python train.py --norm_eps=1e-06 --attn_scale=0.102 --schedule="wsd" --final_lr_fraction=0.0
MLP neurons of a small language model. Each row is named by its layer, matrix (up: input weights; down: output weights) and neuron, and shows model dimensions 0-191. Each number is 128 + 24 x the weight over its row's rms, rounded and kept within 0 to 255. Numbers have three digits each.
After each neuron's rows, "fires after" lists the tokens most often just before its 100 highest values on Wikipedia text that the model never trained on; "fires before" lists the tokens most often just after its 100 highest values on Wikipedia text that the model never trained on.

L9.up198:177147131128130128176144152088135144081144139122074191081115102138169137102099115113120151154160143120123152115123127125128122142110136094136133146138126139169179092141098142141083152128140106082171117138119141122138136101156131158121141143131080103160125131159135132083128105115126077157137143164133141169113136122127105125135090168111101112205173122102118120135106142128110112139106124120128115117120093104148131112139086138140118149152117136126093099151152124137121172100172111069140132146114109146135116119136101134141162142137140135146155079120165146095104148078146118128
L9.down198:132164148119137138144098113098155095163166094129095140090103134158135112165139151145091189130147142125117088103139120069125143142138169126147118113145129133125099117152154136110118176123141148079111124120132111147165132131092135151159129121087125135100132121161154134173093098105110162146123102108118126143131104103094188080171106121160144145135134079156075102106097101109116103133121138113109143119158111161153116187106094127178119112119103113128110093151116127129103145131139132130153133128142110113163139126088169129136107117163172139128104136104126140108113155095153121140
fires after: " ", " f", "In"
fires before: ",", " ", " |"

L7.up114:126140139144131140106118169129104099132097144142137140126086106137144146090142109136131133156093104126099120151125130133105124114115107098137185158145112125159095117125073143132122100082143128094107179139132132101178185144147142129145089106106135104150151089161147095169134112141124139107151175132142109155113102139103134077149128150103086158122144135096148125116118121149120153099127137121152182092092152128163157111146136149138130125140128132105066103129126122116127124096129077138104114095159070136102089107153141091147144113140120165170116134166129149181121110126122115156
L7.down114:128167143087150116156110081152141123116092144090074131105126141150124090144135150106102133093180157167161130133146084139120148104125133120108105063107110127120201151115147167138101142154134123154128104091138103130102051117087096113117142120174136127122145121107119140101112127094157114114156138075086125127140139097170123126100128117148159130131112084099142163140125152132140089141105145136132121183127140150104104129108133138116133135112123119172147147139138128158125118120119159127150176155128118164140156157102135108126146100164132146111166136142136129089151108132128142117
fires after: "19", "20", " is"
fires before: " |", "s", "–", ":"

L13.up73:121126137133148127108158122125186113095085121181120182137101123123103138096125156127124132124114065184149131141119142124142101135112071124191159109102145131113120142153150121126139119116145124153115186125031113119111120118152150132115113143133156149107163104120114144094149093108105156135140108118128071123140129138132106111162135089148121142148109124123144134130112094160147135097150111139097139141073153131143164098134116190092100126130119120128134103141106114109123138111113125141108134148108173105143103136107152120131136106161105098150142156159137116142112161150123130076
L13.down73:185146101123112149154096161090163136126138122050099095122140142150128116116124119146105139127133114141121120122128125103141151158142122173118151124127117116101116120134164093143145102149149155102112113151140148113111108125117164122140163139138119153111060106170125113156117150120130133131111117112138119150068146147090134150121193134134114126093147145154142133135116111104151115117110118134112141129113097133130185133091106114093106092158139135119110097165127133130135128132145136102123093172129167106148112097085133157127165080156137187199116119156139064101129133119155141118
fires after: " was", " is", " been", " were", " be", " are"
fires before: " by", " in", " to", " as"

L13.up20:125118096145134153117120142131186136108166121171129128115098127137155137147122130121113153140122131162083071115108125133135083112143144131128113183109135174131115152111126062125098095116116110115114133141101160130128101154153109142148132086127179135156118121120131132173126161156154135136138134133094142177119174129126132104091119131171090097099112117100123201149123174121081130110145135103182140109087126145132142123150133147121138121111181154138138120093137136113123053117137159090133126124151118139146124133117090143099112150103127101134109100144144148160115104086113112109
L13.down20:141148071138102121124137107129139096110123141132150123153126101149137137084099129114139102100136160077106118145154139130109168159142107128140120128116118085152100073131132093121148106150150104114151147143109074141156111190152152093123181163129098138140156179140118132135170117106083120168140168127137129097144134125102151150122103150141141086146137129165111102104154079131153111128149151142131088121126104127127105175113132136164134134184116106126122145138106095128091167122099125170130169092113133073145121133132103095137106151119135103143169109141136105130132147146153156153
fires after: ".", " Candidate", " ", "\n", ":"
fires before: " |", " Votes", "%", " &", " Candidate"

L13.up531:141139123137147139149111115108131109148138126142125135101106142127172111136136139112150154153095159142122083105143121107119118142194100066111099132136101171148134124123087114134102164114117151066154156124143133108118095122139116163106096121135127108133113095181112144162099116106127119163121156129085133123168139118135089111144144134121167125145143116085123165154120145114098120116105124106128137125112095073148138169127114164148168135143166159111114102134094139085087126126166137086096132141118077121151103090171128151116133125094117124171135124136171170158104125080143126112
L13.down531:111127110140145126094119124124150125136081107149105125186133076148118116130132133149136156095144116098128167130139104123131126088110108110089110169155139146122137099127146163045110120173145138158148134134101155116122134168138148123110131093092149169073123166150142106127137113128137189158112140110112111103133107103135126146186146142150120121150117133148125097112106117111123107123122140109128137132153170130134080132158166133151142150081130097106136106144160133103145097121142135118114158135121208109117125118121100127082145110164170097116111166141128102137119156152078121139
fires after: "20", "19", " am"
fires before: ",", "–", ":", "ment", " in"

L13.up627:110127127104097138159119080082164111126110145106108113099129135136124140132140124154092127173100162096122106136121133062152113107169139101150137093180154162121144143131125088118156147100131144101101148160134120111162131126130140091058130163159111105136097142155121164136132127105137088149121142153152120112162073125109104164187148124127139079132145127110138151110130088147140139104104145133081200088146128109103139098100154158132146136137136160125130122135144092109089118109158105154156110147126146132157110140107109114173144154129128147138129107148134133137116133160146103129
L13.down627:099119121179113094119144142137079136162132163122121106185152168154119139110112099138155162170160125164114135117111115141119156084128154118100140173103140116145116135146109144116092138109097106130142133145118138123157117081146109155121153140123105103140145138132108095142110122192139117156130071112109133127092165169107131122125114116130096114108123096099099151140135134101123153135138142145127100121124103142140177142132107113103126141142128120101140138122111157160172088077102148107125158169087131183041137156134127148109163105117113105110127115131124118144155094096148159107
fires after: "20", " ", ":"
fires before: "–", ":", " U", " |"

L3.up42:141095134133129108095105095120114149159128134185144134106129111112149147109175163135145136125130118104110119149115127162115109116123148111129160137126103149160170168117125097122145089123094119146146173126110153128107150147146141122156097107137056107129146106155085104083151152131094078130154143178160085126114121124104077108127124090100107150121121143131138119154116136176184160101173110143087156109122153134140140138170135141100133113183130134099145108129134154131132136111140086171126114135132112084082113139154134095121141144146127107127088148140146114120120137152102129076
L3.down42:140096092103119128119096105122138107129126155123158187137123101084133146145124142143112134123151128115091114099132128167111092185112124108132144157127157120168158077140098145131185118136146131158149130087117112117127116135152131151153127108161170154088122118149131141111113126145148115121139134134102120200102134093103127162147115093119124131135094113183111148148105135117136125105081138083142105112132128099171133102193137150105109140135136137132091133118142120127123099131138121142113109124157132136153141130059110136100119134130123129145096112135165083187177147140142167076
fires after: " was", " is", " may", " are", " were", ","
fires before: " as", " in", "ate", "ated", " to", " on"

L2.up119:141148119077152141101076129104154111122134112100138124109089142150111129151137112088116135142128181114115103133135153147119102158141163136141095152118115138145112112121117132083158098112161105111126132116140140099145151167158134108095156173168147156156151094131128119106110114102198092138108121085120138150154109152137138115113088118111157106122133094084111153081131122098166161162139140167148166135119124138126141140147150172128175137141165121179125138097150123100121141115142137100108156132105159121177139140101130160154124129155140186140139101140112131134099097120111090085
L2.down119:156137105178092108143151112102116111168100127133109100107134119156154069128122114203165132071110131139093163114139108156116148135100106117157160148119141173114160114142089123148146082124095128121098095146105112180152159175128149115135133110123150137109133138163101152161135150116151136138125106122144122123114125133097133129134126112174131121086097096172164125146139131137129119118073127120150169172122082133131128149148130131157065115132125123117088119146115145126110157111112080167106095127130127142137092133081115126137162145124150125097116098123104135132168117152147123107
fires after: ".", "oc", "-"
fires before: " |", " (", ")", " m", " |\n", "%"

L9.up199:118084167151105124147144137093129106106155113153119125145101143107107170136083107108091130152110115136118120141195100126134090128127107142108122143133116134107196139133092138113106157138130109111156136127129142120136079092163130158099110188141155141137132105134127135109107135142122110110139113109142138110091139086158138088150131197135121133154145110133100142126087143152119112169127141091200176073113089095130113114167132138126097138126141173117112078141104091114137105127128105121117137167099090144138139128169115111137128104088134115133151116145172130149135106121125134130
L9.down199:177136104134081127130093114081147092134085127134108139137123152130136181129140090109073105119128126090096131098117099087156126106126143166124126147130116164129170137175127119135127110117126136089138118120116166123148103104146135120100105155140124124101117091142156126135165090104113151126119112129133132114089138149153145138161142176136122121137149109158126148128141141082140068167186163108123117168110131100139113078147138117136109104141143093127117105146104147117119104143119135121135094121167169154107133141133134109159117104097157101121181187130159140153192149135128134106
fires after: " ", " ("
fires before: " |", ".", " |\n", ";", "0"

L7.up8:139147153130115164170128134100106088126078096106132162101135136136142132108130129125123153102113155116136091103144118063089154123117098124127156148174128151110120131098126093120069134084106090143110146128108140103124139131139128160139165109097099095171122119129157161149105122095120106134155168175155108124101098123104125127134161109125170107099162156116107149142126109124119168154143135144122182133142109171087154127120117133138113120118165126137123084151073113167085110106117143139142092154110138118135141111139134166140151090154157115153118103092146121154112155112138184123
L7.down8:152143123136138104097140174147149113109119140122122155140096139174117079129121078124116154126132104157131168093143128107138141099143152082103140150082166116116149192123136133122151121126144156113158101122124092112124134150102102125134154131165123145127103123105104125105136133116138165114109106138155123105126132117108131119085143120128145120141092112129168181162166130155125125125115085120146095157105107134171120123093134101133135121113115156153139123173160139114126122108143130127103148109140053125110104097091176118113117110112153115079153177182088153102115145148196134117
fires after: "3", "2", "1", " Loss", "5"
fires before: " ", " |", ",", " place"

L13.up275:154132121152106133104139112116117125114145139130128171110109111139107129127122158124141144110125124120156156087138129159128125121095104134109076181132148139158093110096117155122086124101097141122107143115104130108139101127182180157143170146141133147152130129106083147094110104157116128153121126153134094097126113100104134106142129103133119165121157133158093148105167161137166135137135163133119137108098076137163099107122105175098129101152153124124138111141101115160147146128156104125079170146088135114124144110135139071130201164154115136133091095142123089170113114137071120102
L13.down275:122150085104150087125118123143097121122120133138146153153122100164144068148118092132111147081158103138105129077131129170126114158113114095128085123092112088137110137154107137110154093109133154131109137141173173160155126179136135131155125175144166155104106129129137125139133109141138099085133129161151110128159134108122163112124158113133110103098068122166177141167120102116105103166116139144149152101113139128097145105163166159095122169145158099146090128135137088119142142101126113129145134110111114149157118158080139124085140091118123128116108137123163137136143116098108144169
fires after: " |", "/s", " Total", "}", " \\"
fires before: " |", " |\n", "\n"

L7.up473:132159133121129148125120107134116146125116129106117148095124068145154102092119142093114098107123165110167106149106135127105161129105107157109125151168112114125149163114080141101093140104129080106152165147109144113146145083139173138130144129109105137144130155205146130114095134130138105143134118138135132134122119123163110162148134140075108102151191123109100093060095121091126151163149160162120130128139101139126149147110106107116136175138121152155115086138146133188097106110133107107114134148183135121135121118103152127145181128144144161159134078129126118122112114101127137147
L7.down473:108134108113136115129149133130118070133126114096149096112137165149135128200161110158135198124121130095129105132125148105108135136118181132162120153104092136128100071135127142115138155128136145126114134148156122113150137174153136156138104105140109143054143110139131111152183139059143090147119151091145100148108114142099107121119123118131134183139124088112126113147146201121088144116124118089143153125096105137144145138164107149136124092134133131078115132092152136102094136116135104098114109113126129132166154166112128155118125105128125132135188119149116117110139115141131139108
fires after: " in", " the", "In", " In", "2"
fires before: " ", " of", " |"

L3.up363:147181117131096098104103119127134082123138131134140146115109153128102135086154121128121102119101131181074086093163153101094144160131124116165125114182111129158093117128122137139122086110115087142131144115106138059100128134144122154088121151145137097181150127147118086155100099130180111110166175100094130119139107142116146098124108114144099128138129119053154169131132103142111157123152079125115154123123131148141178127136134145130091149141157136162150113111179136102108120139122076149111113130123156142121126105136156138123128101167131144129119154121127144164140120134115138109
L3.down363:094107160172151136147118136163150131101090159115139139124158134151119090134121145124102162126147109167124143118136134121122148106115117155112144080127144128133159110087124171123126098155060120128156120140139110157142128127079111160143053153127123170119127095149141106165141121144149163110119087112135114101122154144148176107064140119103093153126119122138122106119142100164134132109160124169134155134105131170168119144107146121113121127100136106085071125120123145163152151067130105128130116150122066147144095153136147126169155116137130127176116168109124113136123109112128127133
fires after: "20", "19"
fires before: " |", "–", " (", ",", " World", " event"

L3.up584:168104132106057131117118132091092111117112079141126131150141149133082158105122116134139169143144173111162117096146173134096140136114150096121107122119109156139105099141133114115127145110114141088103134103123146120165155140156109130147125127146115130144116170141154115150132073146104096111201169150124134201125134130136108144107169132097112104119178135132125161118123129126154129142134118126108140092138152127133121148133132144110118114140183123096158079105126171113109109158129094108150122111084146114130134081174090157147131162132095156131085121115149153143109096107118132115
L3.down584:126105148082139133148136138166114119178137120057187116117184108177094132112136160124120167132105106118140120171134115132101111126148125155108110176162129169116121089129166069097154110118119106118122167107167115136130132132144129128124109090161122131133102130112144150125136138118120095146107132111149115149134126141117099122129144118045095134117127121093156141115133140150115150145129152135148097167142128112137114153185119128132095125159140156105112154157157148109111136149116159098134096124147109137135140161139121148122103095115122140153110093091151079194106163127134119105
fires after: "9", "4", "2", "8", "6", "1"
fires before: " |", " |\n", " "

L7.up570:133094188104089161160106072102110105097119117137141139142124156117126152080106146124118110126114123141129118110156145095143112123142125149089145158143160140135117108113085110109127139125134127129167139135145142121152084128162173119118135106110105140152126127155168111147091110102118121137141105129111090135113131088111151137127114116134193102126189134159083132097131114131101102147162143144137143105135109104117151131138093097134176156154125148104155098125131107127098127140129170083172154111132163097116156109158105140121157123109101130169182102184161167138124109113101117097
L7.down570:144118170146129158181153147079151150103147135105126142096170146097113147126088165116107130094120161115081119146147158113134111155109112100112154148141164116191128153130123145123102162139136127134154155103140116130160093076189143125137130123156089100127104098159099141117090122123092115134176128123127094111141141123056151108111116102130154140121141150134061115126120123103095087158151106136095128125142141108093129119156128137126128133150103142103131075127121103137102148112180104089168141121128147101097160138139125135143148133129133129156147120149159140144136107163117108131
fires after: " on", " On", "On", " No"
fires before: " "

L3.up616:120145162102122157103095113052079100079153100142098159121117125126125121123137159127097113130102172124135111126127144115121132138116146104164158123136157154135113093129107127087096120106187085144107136091132111129137171095131116143181152124092108103156099126156133141126076151094147116129125130153110146139138116088104144178123138121123171107120168116169117159109138128143112148134147136134110123096146139128136148138113118101134107144142157170149145094127150064118096161110113112165143140146139114104111150081138130147127158168150118116187116110096159133171111119145111136126
L3.down616:108121157113139169150131138134155141123096139105092120116088138141137122139116142093089126136131129128125156149115119117159152151101142145127107141134138139144138123126128147153110153096151089137142105110127082113136083157099130096161198127083151127127109115143132153128102130133153113100141106070106155144089094120122130091130130084166110097169140091151097152095129151089108112181193103126139117137149137143142170143094084134115092133147106145153191106152130107137100148137111138104139161132117094134116101116126131134121119118139152108147159199090129117118134147138176145094
fires after: "2", "5", "3", "8", "1"
fires before: " ", " (", "00"

L10.up759:093121111107138173128129118165142119137124097124188135131101138149094140133150174131132153118156096121142146094081118136125098140143134143081173127100105111120125096128109108141155136158118139143126161088156137155142102156134094109114130160179107113122139107115114148154127144150144132098130135097135112107114135104112132132138119153112160177114125115100124134082120118156181062145142118116156198092135142140095129162117141168098126078141172129122140120138106128116141092119153121143142122134109114078147142122200125122118116115095153147130088135173118112116085102144100097117
L10.down759:143164118137131133136119111077111174112148129148106110162087159091078130164124132072129105143066124123134106135154115125121120131113120123136123129113137126203104156126082181134154104081165135143113133118167126137171114103097126151149131120132151118121113163154136103151138128152124142153151109142141139123185096117145130146121126131099117084117104109142112145143137146091100157152116148099130164122141123111160132095113146120149125113145117152117162123089125146109119168130124166093150112108126130146101127129087147125139118142158140080049178157141149143113092081133144121126
fires after: ".", " |"
fires before: ")", " |", " |\n"

L13.up406:123096119134098128147121108137133128086131178134092150112112122140100130130118130110128102104138105137058129108118122090126127096126074134103125120136107126141150111152118140136116116096104129114107177151110119144140110098172150138140110110107145122161108108125129140182142172147147131107129131103158078122110113130152102077130164131134108126096171135103129115131117120126130127090108140128101111151148126124093145143097157141137137175145121160105094072166113139183145102135126091098144113135172094145112095127131149177156148161120132114140160060145199116139133083113144149151
L13.down406:123118124139134141100133130130104101137101108143142122156168138152177121140135144109132150142154105127193159120134120161128131160149180173182113124104146101150126107150170138103140118124142108092091126108110117135102171157128122136110094151107095133132151168122155084136123081144115139135146113143117143195123148159096154164098084128142117108135091048110159094109126137109121133142135117129158143107085129100116122125155135102128132131111104075113149124064152145133112153128159084113118142141134156121119127130112125141093126150111141111117115160151123105106133130071153138082
fires after: "20", "|", "19", " "
fires before: " |"

L13.up446:120131119114105169130113098094141118148119162151120176089082111150132100124138177107094131167117136150119136120136131119117159174071134141205129103123125125161098128129107122131096110076113061143132183124114154126130127139114131143109108147145080142157125141175097109143086103117140120112166158120126098114112126141075139133118130099136117125081113090164129155132150110143105149122194088143127179099115141161156128133144124158155137180103135122127143111122138128134082170069151109094121130126129120127120124126137132116138173139138125139154130138125143127123123131115119152123
L13.down446:153138124125129148106134133111112151130113119126097145132163107255145000137149147128109148136097125121125164135136143150133136121121130121146129125153106126109120135101130131112120110157105102129155104133143120150156149132098128125109120104129128115124127116130096124131115122123128131120142139136134156109103125116122115135131113105132125141111112020128127135110136135139118146129164121156128130111149111144123114109162131098148119140103140111144094140156133137121112139091129128152168111119142137108126130142136117115141124126121102142115147131125105131139120158122115127140
fires after: " ", ")", "1", "0"
fires before: " ", " CC", " Lin"

L3.up135:119125166079159134119149109115121149120126135126123142129148136119145123146138166163112146159122161133107129161147101158116118113136104100137153141156132137142147139116129067069136137128111113126130171108146129126136160099154144133152130114142095102101107103144130159133121145152088132123152167149147130089106152124126134112125113106068103149133155138097129157128119130162118143063114117136119123109116145128126122148138109185104118151148145089136116051130115099133133124076163129139099110175134110100125138151163091147139171192117077117178078114140147109163106116159108142090
L3.down135:134146115126142109158147122095169205067114109104122074110106108099114139126125100124135140134139124136111118170143141125136135157103200118124141152135146100139103126148115155125155155106140129079098091172094158131126151138089130121157161112123131082145124116129165122126141112118112153087136143124132139155134110146111114142118133115105089123177128176119143130102104140105136082136133142134106105114103126122079160137138148133115129129108137119161135127140174106080168156154092108182099159127149150114155119115086106189137158171139098104132110140126111145104136118148132113098
fires after: " was", " is", " as", " a", ","
fires before: " of", " in", " as", " on"

L13.up482:119108145178130130124084132153144129104128136132106159112097156111140171093127092129109102142120090186135147087158119120166186169119129091153115189123142140109176096146114151149106126113081097123155157117096150131149147111144149144116096178122091166156131153138082105151118130120151146147141100092093113124103102140124120137125140095100111120171156108175121140080109146146094096097112117104108124114105123083096144129127132136139150116129116108121106089144111099132183141105120130110145138103129111125108149129162101128143136109132092149133133124143170129100137153108112096156
L13.down482:108087079127124081160106134110144110146108114102089102143090073167168102156168141138123159127139174102121093105124125146185141117143112119153120076132105168147139130159116117072170121159144152136149127103113103128118124159079123141088105118134176125113136132160146114137128108112088137133132152125177102107174134141107163112138127148176171110106146063096116107139132123125139122133117145108120141112171146084124135147124138113155065118133134109162098110150152127125135117117122126118166146166134111151145141119152159134120171127125119127128121132079117147123133123129103126145
fires after: " ", "20", "–"
fires before: "–", "23", ":", "22", "24", "26"

L10.up720:148122133116152122132142124104158134099109146093110147140152121101100140115112161107119138113162085174131132099147152101131119102140118117184110153124122143131102136101146095077126122095138113100120195133106154147135153085181124134124152140129155103127124115120137188121081126080107153138131137138101110115131111105117106105163172087148113165156139124139132124115107142154148077089122127097099119119050133125131117146124096189105077137152141155127137094144135108129122127111151138127128121175134114091131123114117120141155158155154119122176113104151186092146141145141121116115
L10.down720:120169112176163134121152140082130200098161118114099127128145104084109160114095123132111147130094102140148132158126157078155122142112164142120114138132125149114115114108153132133116129142137119064123150115149130171098146134135164127163165090130130130109128096098131131139167089107155155155129138131121128112126141135133115106120161148123062128125116130108143104110109139131153104112117139125112083095102118149113166115118107177145136090145177146141110112133135148106115092127068123103128100145130174106139113120127109209107146137118130169186135106144113109114105147155131135114
fires after: " was", "-", " be", " were", " been", " third"
fires before: " in", " by", " |", ":", " on", "."

L14.up504:088142179095150126154127153129101095107150148102150138073113117143155133120158133091108141165128128125093153099114095102137111128161116139141171134127162138150118053145137136124126089095146156116165136139137131137153105091160104118127125155148118114136108153163110146103117145100172089137175110156111083140135152094129136115119120099099153114103139107088118126126142150142135108106177145126063178104119151152121135122147172139113109132121118137064099075138075156154114144126128137132115128157107119161134098141115134157119145140142121101154104116113153153121118090160132115133
L14.down504:123139124102114083110119099137123143120160144137126138122134116202125065176154109079128132113144110117122155132103141131096098099103119178133131132065145116181150101139114164108122126173123160160105099126162105158148114131137135098127137114101141160154130130137113082115132148164047126127103122123149140139114152162134141133119119134106118129077149036135121131117096165149100130155149135158156128123142194178132155152140130128111140128107115133142132117094122157136116149117176110127126113118150136106127093137107129130126129127110152120134115132093144119106129108130153160135
fires after: ")", " —", "|", " On", " |", " "
fires before: " ", "/a", " |"

L3.up292:101099142132125148095142123127141150117115100116101126129142150142084118148128162149126138122126138138128104120112112141097117099129138110146136142144133148111106084130124081082125119097161115163150159096134136139138183137120178151150118131151088086116114091150153182135105126108128148149136118138164127131130134119113143123168107108107112098117137142104101173145150118139149102128135077146107185147129143151091153135094149136125119143151142124124138076121154141143119145078129088186109124126119092077162147131136145119155154108183150137167100117143147116151113157106130124032
L3.down292:166128133116143102159135101119154163065126142132121136104135086102134144129101136164104131123076125108110145162123148113149163140142128137137079175148105152111087155153127129117093172128138113115104105078081086164096100112102132145158149111126106149135126137090166136093150120146141133145151118149095124138135137124093126096107143116150122143185163174138117140111121124142115102133108127106148124157146147110140145109142104126105136093140106176099135109105157113157153111175129171118125147159128172120175130115112079105111161155132082113162126118149129121126117181100095117121
fires after: ",", " was", " is"
fires before: " as", " in", " to", " on", " by", " that"

L5.up445:118115136119138115163113149120135163110120099114125160102083130098153158122149140083090154138112124136104110135143134110135101140138119110122158155106141096111122114121129120141120154146127093125156129161094149114139167142121082158160077125106128120149135136146082110110116123126135078125126143127140148129044151091153105137139108143134123137147140129107115133109103133161129127122143079145114129136079100161133137123117120131124134144147136140089091170118122140129108186110186088116133184150153111117152087092174132133111140127155131148139127095126167198149089154133130165067
L5.down445:132125149116117092152155110122131141122135122151135124123100124060144194158155119098045110118161120127107128102146107128130125124126127097130095135154117158172183107136088118149155107103127077151118168140143119136119131104106123139151117145138140150121138090123085138112079146119141080143106156135118101113110156127132077133141128117116145130162148111119144143095123100112138134143140118129120121099116128146116140167141109097101145169122179138108099133133067141150142119086164124107134163125133171083127118118139140122125148130134126116195145111103175169106126150147109136076
fires after: " January", ",", " April", " December", " June"
fires before: "20", "19", "15"

L14.up196:091146167112143127126105147135128169091139157085136168139139093119120148105135143127117178141140142125141107120143139095130122095168108130063130124142126117149097145108129138120160098140106126146090137144102115136108123121159144114111125125150105132112128110141124148144091095149171130124145110176114127157151117100113109094140124115141109095200140164121102127095100094131122077072102122149099166082134143139161098129121183124121178157125089107102102106132141149148118162135107145145126142145131155153158121120117150130140149060136079149151132102130161151100093153120114098132
L14.down196:129102153112138166112156103126180101124122156111137128125139120115188180135126125135147130108128122085128098168127099140101160099094152137143117154146112109162098102135104131089139128179130125149134158154143109122112096127147133111146136085113118153153126098154143120134095111129101140097143167111157094182139108127114128139092138143095084150105124138142164096104156130150151126096114153099110115122117127133141149123097120115117103161123088086125084151123136087129081129092140190145117126127116106135114157135137160121128159158152086165172173071140108118142127161141170120137
fires after: " ", " (", "\n", "–"
fires before: "02", "04", "05", "03", "01", "07"

L2.up255:105120127126128126113131145119139154117123099102129136114135124116113142159108125122127146111148131145126121170141134155113146110140128097111133116122136132132174127139114106085103161122133068098129156088107128140169122111121113123127177135144092164162129126152121146111124116120150090146126127136155153108119117121077106137123065124097151120132202119126114120102128162106119108181128113206106130132124159153074141146132117077124155160189104144104132143118153138104114189141157122135146117143152113085117145146178114107154155094167126116126171087155162139116104115145137121074
L2.down255:128158118162116138149140147139181117181144069108151073147124140133106108135096099132125177131124118114128101106144146148095147127139116131103149113133130154120101138087099170136121100136122131128147116082131089153116121116087097105150144132120126144132157104166114125122130140138147121158126126132110101149157118117165157141110127175103089129070112081139141122132124127129153105146144080138127098110097142141117133144128144112134082136186169108088083145105073190146134132143118142128129105123130081174155126133160137133151130101122095158106118182104115135146134102150171137147
fires after: " in", " the", " In", "In", " on", "|"
fires before: " ", " |", ".", " of"

L6.up340:102145091135150127193104142117129097121105151152138149105133128128138131093130143137115111122083172120105112116112115101143101117152125124109150147174124137079131114139101134092122147113159117118137158173118116109101159129164143183111093107118132107139133189160149133153118152125140125134123107140152138132063138105126174104130104142140140127170121112121129159092120151163096125141105137131174098123117067162165151169121113104114099114106162135108102108160125115143145130107135153083114155137171147110127111127065160158081162148147118116175139095133146120138110126110122114095
L6.down340:110104135141100137108120100138133162154117168131171105150141121148112120165147137093108125128171120148114116157135138128114126127119125097097141109101091153171160165121112074148127123113150107126109154114144142134119118113141163184161116170128110163115134112157103117129123148095113115114089145130145130123108130142164109112120130107065164134143089175126076147130108101123140142134157151157104116086128171133143087144134107203078148160104126110145135097106082135140140105121159118169141139100127100118136123162127122088114131140111125088121124048158111141137134142165112126124
fires after: " March", " January", " February", " April", " June", " November"
fires before: "20", "19", ","

L5.up324:096126106100162167103130146127167116080117146132112143123117108092170196111141138078127148173134125136086138121086161128177140126087135097155147192128143108113128101130102126137117128151151136108105118159092100090160134122143135110150084136116144099174148137148106146091151143120112149116137121128121117132159167110130121105149121155130108108183182111140080122097105124150134096093129143111122105118140109173074142101133121112134114156129139141108113108157136093141127160124142100099131187152121137121140133137117110144125162134113128125134168094118139115117106146091122169088
L5.down324:152129176112100136174115142126124168156125077134150143152129090099117126129146117160109141128146132112118123100120129119152184125130106107139147123134128136156180116142091132136134114147158134107128139166174146109126142116134148126133120117141154119109159150089110141136111112111133085130085134121142144087136143134148083152150183106128141129106159150116084175124108093112105100114095076082125073118091128121135102136114091065130119200107126120116090157160128113097128142101124092129150111132135138146102133162134171177112136136122129105176115084108111153122130160151113128126
fires after: ",", " ", " January", " May", " April", " June"
fires before: "19", "20", ",", "18"